{"n_layer": 8, "d_model": 384, "n_head": 4, "n_kv_head": 2, "head_dim": 96, "d_mlp": 768, "vocab_size": 8192, "activation": "swiglu", "norm": "rmsnorm", "norm_place": "pre", "norm_eps": 1e-05, "positions": "rope", "rope_base": 10000.0, "rope_fraction": 1.0, "qk_norm": false, "attn_scale": 0.102, "bias": "none", "tie_embeddings": false, "parallel_block": false, "init": "normal", "init_std_qkv": 0.0264, "init_std_o": 0.0, "init_std_up": 0.0264, "init_std_down": 0.0, "optimizer": "adamw", "lr": 0.000998, "beta1": 0.9, "beta2": 0.95, "weight_decay": 0.081, "lr_head": 0.00456, "grad_clip": 1.0, "warmup_steps": 245, "schedule": "wsd", "decay_fraction": 0.359, "decay_shape": "linear", "final_lr_fraction": 0.0, "batch_tokens": 32768, "seq_len": 256, "doc_mask": true, "train_tokens": 298900000, "steps": 9122, "dataset": "wikipedia_en"}
MLP neurons of a small language model. Each row is named by its layer, matrix (gate and up: input weights) and neuron, and shows model dimensions 16-143. Each number is 128 + 32 x the weight over its row's rms, rounded and kept within 0 to 255. Numbers have three digits each. A neuron's up and down rows have the sign that makes its largest values positive.
After each neuron's rows, "fires on" lists the tokens most often at its 100 highest values on Wikipedia text that the model never trained on.

L2.gate761:152091140193140113093152118087122219156113127150137142145140095164141085150150130118156117187103108092100121107127160116097137126150109109200125129148187082138173125129141135205127067163096103128117120126130122120132103144142108137139137128159157134165166111112121160057162143137128104152112131119084108116201183158144115132141157165152138175157164121162194166189081052158138103139112
L2.up761:114147152154107159153124150189163070109129143111062095187150064193124072151147144133128090068092165113140075145182153149075157133119090162176160141104156114122161102121149142112073127122114092139058071172096147138218129149164148131138132139113158206105126163096126086117149094167172082106042154153111122108186096134130140185167168138061205142102125128158137126203141125126062129141183
fires on: " of", "n", "y"

L2.gate517:097047110104133121169111138095117103147130100144187148080133144067135123060117177099133109078170074098116157135131146138107130146158139163139158169159159122149088117110101149127115134116112172168177173123080152129151085122169114131142115135133184142144133153113135098141166183174069093141115119199103123132162109147097132113080052160150130078195164114155091085128076113108165082192137
L2.up517:106077150064132086074121133069144108122148070086125127209135096153097113142104163201135098042115118113123127113151168142040131121134130159079177094096153083127099037135165183119062151165112074149173168060113125120113148129133152137128100192144123166114119104127116120116118085119129112157120167133121150177119170102108162106086113113124141146144083063119094112154195104139081142151167
fires on: "ive", " more", "ly", "ever", " much", "big"

L2.gate740:143171058137100084117139128140096148119132108098144153179142085232130144141119153178153126128105103142108114147118195147140102162177123133147110170044163104144196145141157093118090195143066107083096118102148083161102152161082076118125105199099155161163124103128093112120064194068147165143115129076130072078163132101160095121155143152151072188161147085073153135140178106106062170068142
L2.up740:121131101169153061086055186107083159120134153121166109090176170136138067185136136121134124181112079126115099087128150085092183147115121105163078078144140121091149090096133137141150123174181115127096185062105143130127109130111045121136146127102127147131202075161155110178123111174140115127123103094123119100190153103170154095144137107165084127122119161157157146133118123126129153134147
fires on: "er", "y", "la", "P", "R"

L2.gate14:165057150068087090197142124160112186173143130121157160117113116108129124127138126123123142154128138151115181150165168150091185108071182081104146093125148091124191125165119118189133181151160102083112127076156159100131138166037122228176142096108134161113179175177128115167125145130106166148098086151146179101103170119136153087090104164134129095087089164080181138148178068178126137167166
L2.up14:141189096065165113146133170152119146179092115140123057128110164100147145137143101129158151062089136113117095096119097109134110095083135127162127101098174097117170117112136190114141177112067117130104112178119127078083138114097093149151136103137080182169159149110165100162105116182160154108010180142146100135124106107133111123169129172174111165073145087150173146148160118154094106117167
fires on: "st", ".", ").", "ner", "gin", "or"

L2.gate82:151097128158116121108144183151136154154093112108078130080167161094111158137139163104114110146117115167127086096093108144133110108094131142097155172168109170129085133131095073166126143201126190174132142126080130143117084101121122127071108185169147121162076147123119172153102149128133117132127094150162147147154128103142154124159135139090137064076149153129127115167159109111094103097103
L2.up82:157179096103143150126111156168107160085133133141166078126086132080187123142155113144142090114140160088075155085199056084118127144133090147116075146132154176145099125130152097104137145103104162132090164142101112136103179132102125061082140078077148164060125146138160132105168140102068151126171099104104127117166152073110156133103081145165098159124159146192126144139078084113197143148131
fires on: " ", " of", "t", "e", "al"

L2.gate505:130142092102101113147120102146119169105100164141151144156104130046121138105144056150115104114112104134148111134072162154061140082122123144163160103177130152176113159061186163107159157158060107128165125082124160116204143168097106114128168143167109177102103100080104094149077104155092104077088075076126122185165083150193112082057132145131051096091145120125106107111154163133143111114135
L2.up505:127068110120111131152143100094174192162155182155141171139137160073105118068182077127132138178169098175126126152136146098101142132220150094125113188181126172121098149136133126114110141162130146145158133114179113123120103148106121099125122117119115103137145113136155127122137151086130130137112180140186139152116164157138147100086173153135051063117127087111124114090114097132189102184155
fires on: " do", "---|---|---|---|", "la", "mo", "al", "ar"

L2.gate748:170075193125104134150125162075135154086141141137153104095082173081126153129208149086091178154090152158099069167127110093164099158124136169109130103182117133157095147193091080153123175167129083160153155121180143119129119084176110129156106107143128177118141101128119134129116096139137134117250188119097112223133159125130109130137139105120112161162051119109091129100098149120065217120122
L2.up748:158116107043164096111124137104080109102125139051181082129144123083158120118097157141149171059129144114142135083147088056115182145085109135153144150099101182087092088164075088125143115133178121142163073167089131084104124136141135124162149188088134131124096150138082118145087126164107118139140139102084120150073091164135145122097115156165181152151119137107090135129129125098126194098108
fires on: "us", "ov", "ent", "z", "ner", "vis"

L2.gate725:113091121085173131114166120176139146113158183107110111167162130148150107164085140149126079144124142082127059139115131106136126140192092156165065100114079082130108193179100094092158180088143117162113143169108104154128152133106191131163172126162170169102138186116134081165132137130130088094101128121164074152091178138126133153107171186154179091206115134138132083106136107133118125138127
L2.up725:106175156095125111062138099140166097153125182163084093180098132121147140114160130067140097115130141143164168126106146123152137120188117139125049140057136140123060120156056164100124098101170130132162096092125126194145153097205144099122195142111122150124162093097110165111150144143032146138204121105139117140128110148104159119123131134062156173143136090096132109118100136116089135162085
fires on: "o", "ing", "e", "in", "ia", "a"

L2.gate232:134052104119125101097111073149120143113102097086175079117134131091136124070119149153128081149126132137133100155103112085158101134132089112130099153143197137145121155147123164130099122108068113113070167095131147160088157129135197109065149058138156155111078157106066120199140098101128149139146091128123126117186096102141153116231098122127174137130137158155147113133117137135169147094126
L2.up232:113101107136137078185077145141131137161096158122117152198085152149059158112158219131184058110100076171128143074181112121136120137117099111178105164085084106119109109102168150177126134169151159083131083131137130126057137102076167067153138093099104140130144142210060146112116146124147109194142121115060181080114149150155157089092146173109064083129158183164135132073129075127151101137091
fires on: " and", ",", "th", "port"

L2.gate177:103074092138136149131109223109102202079069142138123221129149118122155198153116150111084131121166156121156102178053120104207128112117163121069067111173145159154181129090161137147070110098182086121158126176091115115101142133164103146121109115100112154116078078082130134133078181130162125189140158099067154157139139163136149114091143081155147132194122131133139165135125089105143123100085
L2.up177:087134147124068173098131114128149115188097135072140095083085151079156136123157128103170110135091133072122110105145109081087101152084095142065158118163096106168124168096103123044151071134168162156114130161184133052113149089140151131134080179144158132128128168146058104120132108141082108127086140100181138135119112135141115130115131139091146132118080148135165123108111150124099160139120
fires on: "0", "9", "ive", "ik", "st", "ón"

L2.gate249:206151128137097135076168136152091149184167146121109159137132160137129139088167123162153165124061140126168181105101179133101135137138107125087138161143197143136150144133116177176097141118080105077140120063173100168126100115084086122142146162125134162177078229164115150116097193157109150136127090125148092190138161085173148119152127158092114118127167113168132125093126145105125140072165
L2.up249:128173170175139080102097090144116143168083114099145071127085161110138165143184142159173080171135099125087098116155113112143166151101100105087074095137131132144096156126117151110164176148148137163019147131087113162176116121162154134166130051134160148093130095124102133211137097151149166120173115144120119125155168109128127135172110113098136124139140110123137157139130118050166138120140
fires on: "y", "t", "er", "ant"

L2.gate722:158119072133103111105106161175132169185132104168058181143147111161162113121141130163136092124172184106142171144136156132136107102112148098155112179142155135125080156107147180160164133098134092151078108142108135179112097172107190118140057102156158149112141154131127153161098155103105105091105107093121072130151153128141177168142180141105128167111131097121139068166117120128163161109113
L2.up722:159119042069148118101106178161095146166086143142103176103067173174127061101081113113133104103122074127153104187126080100200076133126144091172131164143113164113107192086135171077158140157105104112142181130197104104111085144165111138092173157075080138072086118142118112141136174107118128166167130125135106132130107120150141117122161141127105124174090169134115139140158108126177105070108
fires on: "ul", "4", "t", "5", "3", "o"

L2.gate106:104051097206091157191169168132093144118107088169104162144174097189093111136139116135118096089127109158177086128089161130123135142128096105094090158116159201139131118191137110152099121106129066115113159086134097093080068196101119116150106126129126105142109107168122167072132138096185106132127068109111077122148152140102098137141122094155117103122127128129142138165125098160160168154126
L2.up106:130104126150137083169136140097160128129110135159111207163184132134167135135206172109117083140175114125087183168122095143101109149113099190118137157061133132145137076139162215091077102148137131146155164185153105109106136153088184141091149152113183159179187136131122113094156130111151108165077103180067144143125091159101120112143133147142112092106077118133122135161114110148128160115142
fires on: "s", "ch", "y", "d", "phi"

L2.gate742:099115135107175140112129120170136175071107151130129144124145174089120146130121175161123108119069104185138105108118144031103150133117139153161143178109160100134098142119126139136141095155128114130124125123126118115130156156069041174159150101131131096154080123178138139196117102146111149102113121088162114140112145125158132110158099124080124141137178158151030145138068156123145124127083
L2.up742:134113117086097122143135130196149161122135146155179132117073159153121096100169113128106109144147152134081131122111057084192078139131139161068140114171131093112194128184201152135141110215120168125109141127137175184113141080123149151165147100169150168138136095156102100169105139156104153113132121117140135122139156111142165103116116141142053162163105119148149125146151109089118137083220
fires on: "al", "val", "ga"

L2.gate509:139116089091141109038101145137096098153126121084140156103139130149151117101122101123158090146136106097134113148130143110123137125188107117124101097124155140167123112135100155128113153157092109142158135058150139142130116176193134152114116135101087146101094147076126093170109118110131111111183086140111110141110131110109202139138169129093187218141108056141066143118130103190074120116112
L2.up509:110117143122188102101056140119131139156158174113159100140125127163104045191157165107146113089103123133094081088162135121117132130079080139136156142093114158125138146132154079059106150109126178107085176134158153142078188104133106110104110138096083146123116153135092143136171163134089075129109167090151189161102116074171145087128066048136109126158108148153166165118153100153130137129100
fires on: "1", "e", "a", "o", "on", "3"

L2.gate69:179127169122109193128166131200086131178157072160093111135149148180164154110126169083117174142091110131154143174160173192091106061156112051114124144097112171107164149110103145142105105105173148131119129134118114183116119162095128162095138116117142119135156169139107150118105153132078131113133080154151135146106140099090176120166102159152106140111163170125184128143167186171110155157160
L2.up69:122140175153089138158182070126143123211081131126128104121136162125113178179142095144121118192115110186178169106170161165099106132113116120186134120109190147147126105103123167123105125154154163140153149122143158166161159133132098104095068091131162102135156156065145168114136162108209167152137139118165047176135149120115112105145125107149174146095104104145200119138156154126143132135213
fires on: ".", ")."

L2.gate267:126097180098095103105157096138098135165126129125163134127144102099147136123084119152132142096125177129118115090094103083080106120095123042139069136135123048137120179069108167114123155141089087180120129124079136137122117163167089165105133134126160101159113068218203106136122195106165134122167147140067146114117132136121140173119147146101117137200140135097111153098170125130143151141083
L2.up267:171093197151160123119125119108179088108078136087142082117118077136116165151179096143137108161108143137111078099118113143128089165139102064145158082140138086155167165124097081126103132117094091095147142073175095177130108099213132150107138133193128141132125151110087154100095126095083136123081134117111177128113112147195104079154165138154114162133145080150125148131165140191094158161075
fires on: "ci", "o", "um", "v", "e", " career"

L2.gate707:155084119136148184144117171151077168157167141180088126093159187111071108090114156149154148128130117157158130071128158099113152119165130076122120163154129120126080145131138146137075123099126123167197083070185099075087166083091145121156153089117185128153117092125144128121131116187066201111116113162112155152119209176121168126099100153130093115126103107089157177120136108167138111154142
L2.up707:097064142087108145143073128108093094153040129139128099098117119123094189132108170130152159101143129164146132174117172127127115122086145127127159119144135133127147136103142154125131083121122180149151129164082174141126182104129171077121071074123134157135088120100205157076158149142101130173102144209093134124141138158179161158065111101169094114116123110086081151154105155185129107096105
fires on: "ly", " and", "im", "ul", "com", "il"

L2.gate584:101115123135068138097100153109133152176161122169156153173100189183144118097149117173136141139107066131142137171176112099164118156223071147121142140126100128192131168142091099113111179143184113137136161113091114161096196147188120085104147183085118103080111097112105084164113171120076119081087169099139068109180157105128133130096139115166132146162091095114095125143138110116143142058092
L2.up584:095130105202127144158107148109088131114133162157156148100106103111169172141185130118173088133061124155120125098121112182117171134126156126098047201198156065112105100135132128129145122155154102110105089170148139126089137074188110083122146108128124056091187162119163188137154094108198075119184149114122102154131162110077128068091116173139106141153147149134126204150142117117152073144173
fires on: "in", "r", "b", "f", "et"

L2.gate714:170174128115146073095097065128100093097157158098179102097110137153099104146112083171113100141042134156092085155171127114108143160131088177150106149071116096153133183160142116114155158189087087160063094085128121142167146135110151152132157074117080122103083127106118130124131089051172148113090132107122089170123158076162135125170204091131113192147132126130129102166130175056155142120095
L2.up714:074176072150129117137163172132124147120155132090124130078164151128170099152107042145112112130128069139187119117150144094105130084107075104117109165176161139089094095150115137104148071175134119171126132095127140152104146157132108109087184165123180130128172056165178160138109114165107087120137117130180085134154111132095116167148141077143122153092153100146194175102140103118205069124114
fires on: "a", "d", "e", "back", "ri"

L2.gate362:105145157161155089147101092124147151115151109146102138119155098124134105146130204097166088058151105120170101200088119102102121059156129171162181190119111191114104153126093191111121150081154087149097153147165095115152142128134107119128157149102106156150134147133092112117116161115170123123099122095106125163139100127141155164124140124111143162143112089167102089140154148140068150062115
L2.up362:168111143117133116117157200100104192122134132127175116135116163130096106088188133150135062174113116125114192160141113120114121162227136136132109192129140152122116081116134091174128167139087086148107152160092100120149145118207162115153133120172177151059081095143128140067163165141082171109076152107123142111100190129131138089058087175053139140176151094060110166165133147091154115168110
fires on: "dy", "i", "u", "f", "b", "cu"